config.yaml
n_layer: 25
d_model: 192
n_head: 3
n_kv_head: 1
head_dim: 64
d_mlp: 512
vocab_size: 8192
activation: "swiglu"
norm: "rmsnorm"
norm_place: "pre"
norm_eps: 1e-05
positions: "rope"
rope_base: 17600.0
rope_fraction: 1.0
qk_norm: false
attn_scale: 0.125
bias: "none"
tie_embeddings: false
parallel_block: false
init: "trunc"
init_std_qkv: 0.0474
init_std_o: 0.0589
init_std_up: 0.0679
init_std_down: 0.0679
optimizer: "muon_hyperball"
lr: 0.00751
beta1: 0.95
weight_decay: 0.0
lr_head: 0.00789
grad_clip: 1.0
warmup_steps: 200
schedule: "wsd"
decay_fraction: 1.0
decay_shape: "pow"
final_lr_fraction: 0.0
batch_tokens: 65536
seq_len: 768
doc_mask: true
train_tokens: 368100000
steps: 5617
dataset: "wikipedia_en"
MLP neurons of a small language model. Each row is named by its layer, matrix (gate and up: input weights; down: output weights) and neuron, and shows model dimensions 0-191. Each number is 128 + 24 x the weight over its row's rms, rounded and kept within 0 to 255. Numbers have three digits each. A neuron's up and down rows have the sign that makes its largest values positive.
After each neuron's rows, "fires before" lists the tokens most often just after its 100 highest values on Wikipedia text that the model never trained on; "fires after" lists the tokens most often just before its 100 highest values on Wikipedia text that the model never trained on.

L8.gate415:150146113127137124138148131101149125135065157091148119122132118132139156160146157148095123141118092176180091106106155133122140125182111137110096119141140123137154115082130161102094150129131133104150146106081144130141101082123120161070086134153120048113133153124149140104117121094108128083167162123130117106157079141089145116119116092090105117090172105145136153120098177146112091143111105184139133122134117142150147108123127118116145147114107130126129085126123136120108127127159106126129114146114129117103155102097143114128139123168112140142124134078122108073128166117125124130
L8.up415:168138138127116104117085134122125125143155157133154094090111142134116093142101161152101118103098111127103127125149137116107128090148152116129176127116142107160107136115154095156108136134180180163161106134124118166143109098116146092134126151142126151134135137141122156143139134133100174165132141169165098098109130074137124138153142124118149167073128160148143132115131093068107102129102144105131151116102152146178143171126116128126127108169130161178116104134131131150126068123120121110123143114138119104140102173123144095157150164112184135135079127142167155164137146160115131104
L8.down415:145126132134123126111095143140135156139152146157150101096140143108090076110101127151127130114093105093090136134141124117123115094136166125154153126138126123133094137146145096155107137146166167166160124141140109144157115104108133099155156146131131166151154107154106134140154119125114185172128171164176103103101144089152153131148142147129149176094134147155156121152137104049128121121148145090142144121111164122155123170134101131108134112147145181165108093142152116162132084137114141115098136128138123114144111163137149108168159151100182128118095146149166129157141152165127145111
fires before: "| ", "===", "|", "====", "| October "
fires after: " |", " |  |", " |  |  |  |", " | — |", " |  |  |", "% |"

L11.gate216:131123112197115117101109167131157128129135105151108119108148099148106147122127128142091165099091137162133116126100119102123110081189142114139084123144169116192130101124174164096101116155136159150126181132113152162168160085092107139103151125143136151106130124158121114164089179092097124140127137130132099084108115117118120109154152135132128133133142113128152130127142114155120146085160128116131109156141102125159121132147098127132129112135125108159172121123144141124106142140140128136144136163168169139092099154138109161176120082123145110143141118100091092083151160119136157145
L11.up216:103128086126125142105104163115100122158145152089127135118153121136089121167113110136083123085112124147108127136117102099140132150166184137141099144145159117105130160165156145135116102095138163148146118147102129134156111132131118082147118112145148091086117151122108076111110157080142126134144145141141107064110110143139152124100157118146157141070112149113095103114173111124129136156161142133132083191132114141143077132114113129127150119143108123098144080140144116159106138169135128072136140107150106145129142147121167171099108150086123108141118116161096113102138152116093129128
L11.down216:166132150111169172162088132130117136138101107162155127120102122107158126135161128123128107126114147105137128123140142162146138139126137164095129146063110164129124118147114151123120177139084174164118090126149069113102112141142161143172115115109163170123159141162115159118160090147115134106141172135128133124134146143118120111129056136140127129154161171158124142145093119113121074121130113124158151126125146113098130134123121129153127162079163145128107086146122142119104113144100146148092157110114100133139162121123139090127114141141151190107131160163143143135115098096166080126
fires before: "i (", " (", "–", "on | "
fires after: "uz", "1", "ig", "| M", "-"

L13.gate447:125143123107114119120115153112103118133156164129088122109160178165126177173141112138103121128104155169151145133105093087091188120151135102117141173132136170122166151171120120101132114107096121136139138128181134116140111123166140134082155161150138118134123132133125124143126111137118118129126132101145114126132118120123126101124109093137121165159210103155122104117170112095143162159140131129126088150093102155121107113134156153149119082109119134117151139106076105142126153150103161139097144174165093088133118115135135102164129133107113173144126110116091125111166164110129165116
L13.up447:104141056114062134149139181145111135084129126083120121167118092123144136153127126121134138151114106153113164116119141123071159142111083168168148118116144139124122112134111140162172136150161141109102143145106087167148182126120152137137069097154123129129096161102098101106137158131107110138174135149137116134142085141135115129130162118130130110163159139119145130138159110118148125113165137138124100135145126115140154071126133133138142103109133148134079136162113118120122101140106152122125123176155071121114127106093140153086157103156110161110158100119133147124104125088152126131
L13.down447:089141141104101130135076109117099091094117140116152100149157118138104116153181124140126105115139129144158157141155155126135118118145113110149104108125072204168171108114153117106130137143123116108128120095141120109145144146103106121108090129123151131124142168155102139117109164137119094103151160152151137129123114143106147107118132155104128143130150089133137114141147180122134085158127114093152103115111093069139119100110055104150106118119189096142122092096142128116142125127142169104148155121160083143132116122118154161110098120129169124152133093119144122097104103095096128094
fires before: "a", "a L", "ens", "iv", "ost", "ol"
fires after: "- G", " g", " G", "0", " of G", "G"

L20.gate6:098156099137100118129104115135159112153126112147096168143108164134149139144137140154120077137115161127102100110147167133133087096143092139154135122134120156131130135122168101145130072161137151135119140156148150107139157132154130113125141125106142139103136116107162142166124090134142110153157170118148134141161068088124148124100093097129110096101165184129116155123071130142162130096154118146148090139130090119127094118172093121117108106146130142129145099136122092118113116150130156112101149057090140133165114155146139124163167111148140084159097142094099117147119132121174132125
L20.up6:126118167133166144143141076117153135132110108119106102103129143102139122115155157155095059132131133137180148195122148103145123163150141093103151138148140101134080166117113135104144148165159156164130132116129126116120128178135133200136154106131103115108134129154153108162141128107120123107162135104124133138133106111123172135123113078146168098124136132142102160142153108101138168097104138150145127088147138167127154146112134134139152124122126102105121127119139090132151202137118134141169117089136134120143169137155141139120154175153133146156079098117156131138132157108162104143
L20.down6:143107102113096157117139091133135134142140153127095157171138116113143135135134119130118089153117093115123098110070145133115106147156133130126134123130160102132138176129085120149088135124138108165099126116111072124129129156117137102120151149109166162124133116110111130103146110173144117157152130158171118126148142152125080148082129141153134091131177138154116097102091138107122088105114134116129107192097134123139137126162096158135099122122138106126096154156144143167152145135058111073108163107123150130132131149125078110066127093151132136137137152167167150124081118118127145121
fires before: "| ", "|", "|  |", "|---|---|---|---|"
fires after: " |"

L12.gate325:132109120114131110130156153182123136138158117110171095098134170122118113157129115134134126182158168147138138150142081118142129097137158131152126090130118100153126098134142153164094115165129116131091122123095125075129128141137126109107095098171141116141154129105181072116138128144137099156103137131091129109140091098155104116111080104119176126095121103158141128169113101112132138122162107093165103101130140147108126098159174124125141150120123136122158163098128154129066154160123149141132161164094134156095179104128122137146098128153147153106132123089144132122107097129129113165
L12.up325:130133121139144113160136183164120132123130158123114075091115184125104083134125123102110132172120130169119090150146143113147126130141128135135148092164149157151116082155116154157149108127125110152122150109153123096130122155078139126109106116148136173162164110143103092136088125154104137140127099060140151096126110169145153128151108094152117095105104096160135125113134132135140137139121155133139123122142139138112099090180104118133136106089135150118181168138113130177090162148139155129126165169096083138125116116115172148099101133086125143145155123150104165156131126111146114124
L12.down325:097122109143153118119114158162114143103097161138120099144083124132097117130111132099110117132103105145121088137127206135108111112129139135123143160122178205151140108151100108153142127137132121170141138124148118119107137143095148132129148131103147165163152109147114106127101111144122125123134104106135126114158162183135168127133145112169120086141120116150120163103152142124160086153136177129099141115162131130144138094154110128099141104135144121117130104191129110156154127119145134114148121141127077128120051147120150120096146136064107120153194113157088130148136129128153152120
fires before: "| ", "|"
fires after: " |", ") |", "a |", ")", " |  |"

L8.gate403:115081125152145136102122132108127134142127144117159117122094100125087143152090113158104170068124105108095118095124117127123142134156092116159194081098126095091098105105132185134142096125156146144124164134118143160122128138151157103141112156121131091137096098112149124105146130097106123133152154110108164094137139081144135094084150166084129135146108103119131176115152101083132127163137132094125095168116144142092106135131089155132124126119136105125138160150130090138117163142175098139142105134130116110108129132142092145105170120122176109120112120121128097070152115126108136112
L8.up403:085096093165107121101150132176128121090169077146135103107120138111102148122127113096124128115116136089132143118136139120149131151127079135133146125144102157104094117117099137105123144160101138117079163110124102116148186115142101142094080152157102160115119165139173130126134155090157142133129159083133163142146093154113104119142133162118143177137111120143100162122149143134122158115105088144141133171110155123132165124127103125092137146127153147081114135144109147153085136140117126119168161167195097123133119128141112122093148139074124111140144125145146115092112167097140122104
L8.down403:150150154125131105168140123120109122100159087135097134108168138157183116122139133086165099169121144138151116124160151125116135156057127137087089155165146134158132144096124068112104153105108107108134091133146128105122150120131126159107107125115134133113173164116121139143108142129138185110125088120126113186139129159118077139147107110200123138138143140153135125129097153168166141077118123155116168139151118125129136120134141086138108129114117146145124092134089134124107073130091144123136166171161155126147125108113125117141085155132106139143140127153113149156102152137149109130
fires before: "0", "1", "2", "3", "a", "et"
fires after: "0", " F", "2", "4"

L8.gate262:134104163172150132097117143137126090110168117127135154133136102159111097123103177146075132137122127150170155119090117140123118142148134137111102146121128120168150137155169114129087165127149180146119118084125140136167067121168109091150116106132116144094159148123140110122094075116137113113156147126121137096158132118114102170113129111092163113073172152185146128158109091125097119092172146124146120112138127108119121145160118166130150146110118166083139082121113115122135162105142147149122126150117157125127141145134082148098128128138148130125138145108123128114150128070126084146
L8.up262:161134115183135160082140114148147130114131146133090166147094095127080148129146127142130157116088153175128128085103127150130142118176133110171140141148134150151093117145142139112141133141125145137149103137113113148121150134118093117157147158127131152070122147137104117148154121151160111134136111116106171098150143163109123126118163110099165114129152098160128118130129113135149115069144122107062122058103127122149131151153091129129126146102131164122141123138146187144124155120118159138103121137119176136158097155097093183188165104125106130110101157138123151141125133116150100131
L8.down262:161148105160106132117143117146133140154122131119078149144065102104117148116139100145154143110114159148094115112131142150120121115159153113193147126163112153108075103141115116122154132154133149134139094134117078152134163150122104131152125139157115142085122142150100130145164142178168117126109140139090169084085162158101144102127161121118156112165128113148115106138142160112133115133123106096046119102097117123150126139153099144143131133112158149131143149150138169145105150122105139107090109100122145147143107142113110177184171115093125146096112140160111142151116160119122130147
fires before: "| ", "| Total", "|  |", "|"
fires after: " |", " |  |", " R", "% |", " | — |"

L12.gate323:124111109171149112105147115125149141124097092083117078134150159151071072126089121102143093102135139108112127125110111148125179146146103134164135113144139113129124174170098137119148154154109128134164133135117129160149130184139091085097148106107126157132115086138091181120118109139129127136143149136136110140142135126123158151131138122132079184145158151125122132093133134158109151108103186104137149148132156139158115125138145120139089113122106143098139107102162081128100110101120120096148110129146114098144110102130093131147145137131116104094124179125148119051154088126117125126
L12.up323:145134158098104106134192100112112134155114160169097110109104117170133106137122156149121133126078130175107128110142134132157117095121071139150127131152126118141144104110122133127135108149053115116144127150080127166157157077118106130116170130163165116091125117183130126140122181140091123155136099086101086101149152127114108106108105108110113078180139136129146086135083148168118131087139111101107112088122095085135140151152142122114136149110130112117120121137134145131122126147118113129156121135136141116114123132146091148155095151142148167138164080109137101149140128127133137148
L12.down323:108131149103164099123150115154148141130108108095161111114130157125091130146107146124126092096086176165099088130114100145133146133125093107156131129136165161150183133121115140137115153138112099139127127156087110140141109135110154138076128113147119162108116092106143165087132121166160156157091113142167097106112121120093113135143137122134103134184173153142111094139102115175130148112117110115125108140119120147174116148094171131108093114116085099129140152080147110146139160158107124099126120110133130092143132128128142149182132126197115156101106123139130159091167089128136136114
fires before: "a", "a L", "ric", "u", "ps"
fires after: "- G", " h", " H", " G"

L11.gate314:117151155216110076198128132135131100116126105142124124151080112119104118159138125105114144124190150141126126105094146125100115074116098135114167154097118129147166094109161096119161157172123121127091114162131155148138111135157105135137136126097164066118130130174122126151122108109107130145154171131132173147117098140130143100147123146148147129173069142151149151108130142139133120142124165117115117122119109148139111121064151148119128138135154148143143138102148105116132127108161158172142165105145121129151137141110096162115150148145104109155102127138132110094157140114120131135
L11.up314:123154166123125118149152130141123113148130090154141160135150121161144104132111096129129081169100154101162136156124090138152147147140159067110128094113145122130116100090084172164110125088134125153100151101148143100125130108071148130137127122163100131093100100119101153167094132141157104161112076130152149170114154119142147118128124097113162133113141118205126141115115147105122168133129139141154101153116116139162146090154129131134149114153114126139136108117147154175077152105120151086109139103147136101145120123108099170121129121111128117143109131101152125136150113197163122120
L11.down314:126145136131139124094157145089137164120144103147097095181102146090127161124150172101132145173116124137103127135150173146127118075151115137114107112158100112131125124135113106093139158126098139096140116105140142128152113134185126113105135094090113096132137163157128096124123142173073149110156139113146106089132104154136146162175106167140102121137110117145142087113119121113138116128086085140136161117128132104115123150153096120120132130108147126113094149123139119090159142140125079119168100099121084120135164100111164095143115121109125134123116140137047112111070146122107169137
fires before: "0", "1", "2", "3"
fires after: "0", "2", "1", "3", "4", "5"

L22.gate41:153189138090173094120122139133168079153090137099139131132128087143128124129092092121132127089165128135127151192100106162110086108152149154149127148091122097119075134128132134151138120168128111149158114123128175150135124168094104137129121160162104118127169110108110126124090106122149149112126108115124134122072079101083118113105108117103085094165125115128138146098132107144099104128114143112121158117146092152155155166094153149106152143107098130147110158087158107127119115150128156138114122096122094121120108146163135140171099137112106144108125119123074140110152142129140121124
L22.up41:132167130153141080153113127109135155182083131126144128147171120141110093144108156166123114144114136106160157142126119131097122107112156151139103140079114125139059117117157128124096140117137123099098101119152123132097149160143145185109123133152145128131154199079143136087091142130148100106156075129120113132079100138149114114090153134147153115153114106171138106103128122151109111137087114136097104103148082166139142169122123119117077112136156069142163126120129126125160137161117122129102099113125120107135111157165130149145121144115114122097131089120102125115104129164113121114
L22.down41:122093108144130107177123116111107147118083153125162130124102134115150135120141142109125146111139184124150102090135139092128137158171165130124119104192138119147139132141117087151149153145138181095073156109103131136128128102153104139137144114136148142138131167109121116130139113138122143126137134158151136091091131093099144138137122139102097136122139141109143060165153122128170127150123116164120111119135101095107107140161134163116150110149108145090130112114131109135155115118161103138097160164005144115130138112134113142150138136180114170120094113110135130151118128142142153151
fires before: " |", " | M", " | United States", " | A", " | Ch", " | D"
fires after: "| ", ":", " |", " | ", "–"

L4.gate113:104167136159138126112145137133129093146117153175139126133133147123136125123135161181098109105114135124149110114111152140134124153153149112161097140066138156121107113162150123094129181134159143104140133121122121100150128181151124131126107129193117139082140107142139104164120158119104119154172143093106167089176132113127164128144144121188156138115156116107146119143144089091154158119139126126129157101153123103104109165108118125085137125141122122103135125102116129143130131140147149115153083129124113145110123120167144156106154122127125123144073103140147067113112116070115197164
L4.up113:176134055140173124100135136126145100122123149120138117136106124114129093125144143159159113120093124127150127131110135178126163139097153122156121129110160124124166143140102126113145120110110103117156096101117118108153144158118138130119126120160097129110150152121145078151125121129126110143102134153093094087161135145140162142110151060129150113150163124128180080166130087101173105111162093127143130111101126146107119146133156172145101098120132159115142092095140132136157107101127150110174071156119101122156142098168140143128153095146141153112121110128115113081097143134133173174
L4.down113:114108105121146115138156131145149099144094120153134119143127136122128131130130159158135127110112114104142109153125151157145144164114115112162123155089154135137141131162095135124127132109135102119126073107107148115156133176125134119139080138180097151094136154146117054165133151140144119143144154144101135098186152126133169133111127103160147109149162131120150096160167101095212132142146107130094122112120146107110126159130143149125118109121143146122148088111123107145128115093137154129182089128110099150138109102165120150089155122106140157108087121143119083110127100111127187182
fires before: "| ", ")"
fires after: " |", " |  |", " | — |", " anim"

L17.gate282:142149127139080105118108095110161110136091120187146146094152158094134113126152104155151112107116120110113101132131136119135109124157119173106135118125107117109144150158161135092157114082103164120116150103095099127148096128086061086128130089060128122096144089147126121132137111087155137115156141145107161112140120127138099145167189128142139118184152105139125122153105121178117113127094174103116153170112098147117115107135119123133140129161132154166170095164128113130131137113119121121108120110148128147144133144154096154165079085098119150117149134130109097110144134116133126126
L17.up282:112131163126137124066140136109168133142155133137097120133134151183126137153108117148110132135118131110149095117092148136123074141091103104136143123095100140136123132113098102191125132164096131086173132134115107144170102135120123126190142127085115179114151100103140134101120163096133150142121158118138114121103126122145111107126138094118116136072141134153150118120164113095129127098140152171060115093143114131143135097115099110105092133081110135139121139109133119159103154117145154074140155095107145146134138084140089128108140126112185154123141131138133159166139175141147139129
L17.down282:159122081135128119141132101135157124152153158163100149090134174125138097109152182167118131126163103127090123126160124135106113113107102098135122135106174135100111122121111125064134114079130122184090160112118142104142123123166142112105141087134111121142152135091143096168107141124161128134182132129118139138144147087158136109142150083143157136143150146143144132108135123176134126152122152107160128119093132109094138134142140129142147132190147128124152136141092131071109120095106064116112100133130109158144142158169135132136110130092073161112137133157115092129152088146118123139
fires before: "| ", "-", "|", "\n\n", "- N"
fires after: " |", ")", " |  |", ".", ") |"

L11.gate506:106163125125146144148122108149092103132072083123129104112123110115157140134104124144155133138165163117130132122091169111131094128117115100111120117110147107118163137117159142126158104114132142137140134102135150069130133166160107141091103134116134138103117099146120144146169173163089133149146105124164128165109130114087134161097118113116131135154137100117158121152120171095134144118161160167141120085162116134149144155128139089119168153147148143148145126111131142121114105100163106137145157169071124099160126123124127146138078160105115154071110207116087114103099154128108113156
L11.up506:134142128167153105080137125128144113173147111115131149079112166148094087148081115103120129126140142106175120122095115127105104133142138138124147112089108161107116114129119125126094123182181150129137141106159129110146097139129151129115152110139101141118115128156101111140127134176106124151131081121133148154120179133123126150132129072115131148145161118110136131110158138081130145101183138161140142135157116148114113162170129078102149139111096099131165158121118117147134116096130141085106083116107170175132138122139095097128117157131145043141136157116159121112146102124121122168
L11.down506:100154130104139113160127124124118093122124134134140123121121086116134124146117111160144165104144134097088105150108122122142074153141106100131147115093143133114136113125154127108135113099157146124126168085156127090145115154149137154101091133129151162086115106127136124137123153156061127146137118135167114160066144110072140162130127107090129174161156104144156100154122150080167140149135146153139103106143124167131161170136120106117161148144165135192143137126112119117178156062145135094141161156086123146122127144132123135153082161127115122122111171128123136088133140136113143130
fires before: " |", "–", " | The", " ("
fires after: "2", "1"

L10.gate123:113111099092128139142101152123162136113151167138119158146148139088099083137171099129101161104115155179161130065159119128128150110082067180123111116131174146161108119118154162118117150123140143126118138162146136155108130137117133111135102082162111086111125144121179120139131137143096116132143120112151102074141088147144166147128112150091114088120143079160131138124143124115137147183128160124158099152092125137095124123137099133167133138096098141092118121135145122139133139141112090158130132125148130137124095092146140112181122150117115102170132109101131101123141137104116087125
L10.up123:089108128097113134091129069118155123113110159106095155147162127096102113162074132144092098120141119117082125123151159143075120181136070151082109096157121165135085097152149142122138131131152143115099147162098138118072122122120150136128104078157154087137138136169148123135145130121113123124108108100125094107124130142140139155099091122102111114129126164146104131095118117104136118174158140148118102126084129124105110134164124143142117093119087146101127136152134122132145123145141128098094169137155137151145118097143165121194137114154123111107157134093150112092155106110116128129
L10.down123:142131128130120129096143090115105071127076145109115104131148136133147159148081137176117060128142125100101122159140146106082124175144113101092116107152118162096091122135141146091123127159137165091134129158073145076100117122126139143131135139133193133126140117163093094116129110127120140115097132112138116113090134137111123143099071104130143143129148162096107117093123118104124115139165132131105146121126142137138093153168149133144123091147138150155132120128124102113161125134144127117074168113147111106175157133146163141151155094153133130075166111135153143140146091145123156103
fires before: ".", " |", " | ", " (", "| ", "|---|---|---|---"
fires after: " | ", "% | ", " |", "|", " | N"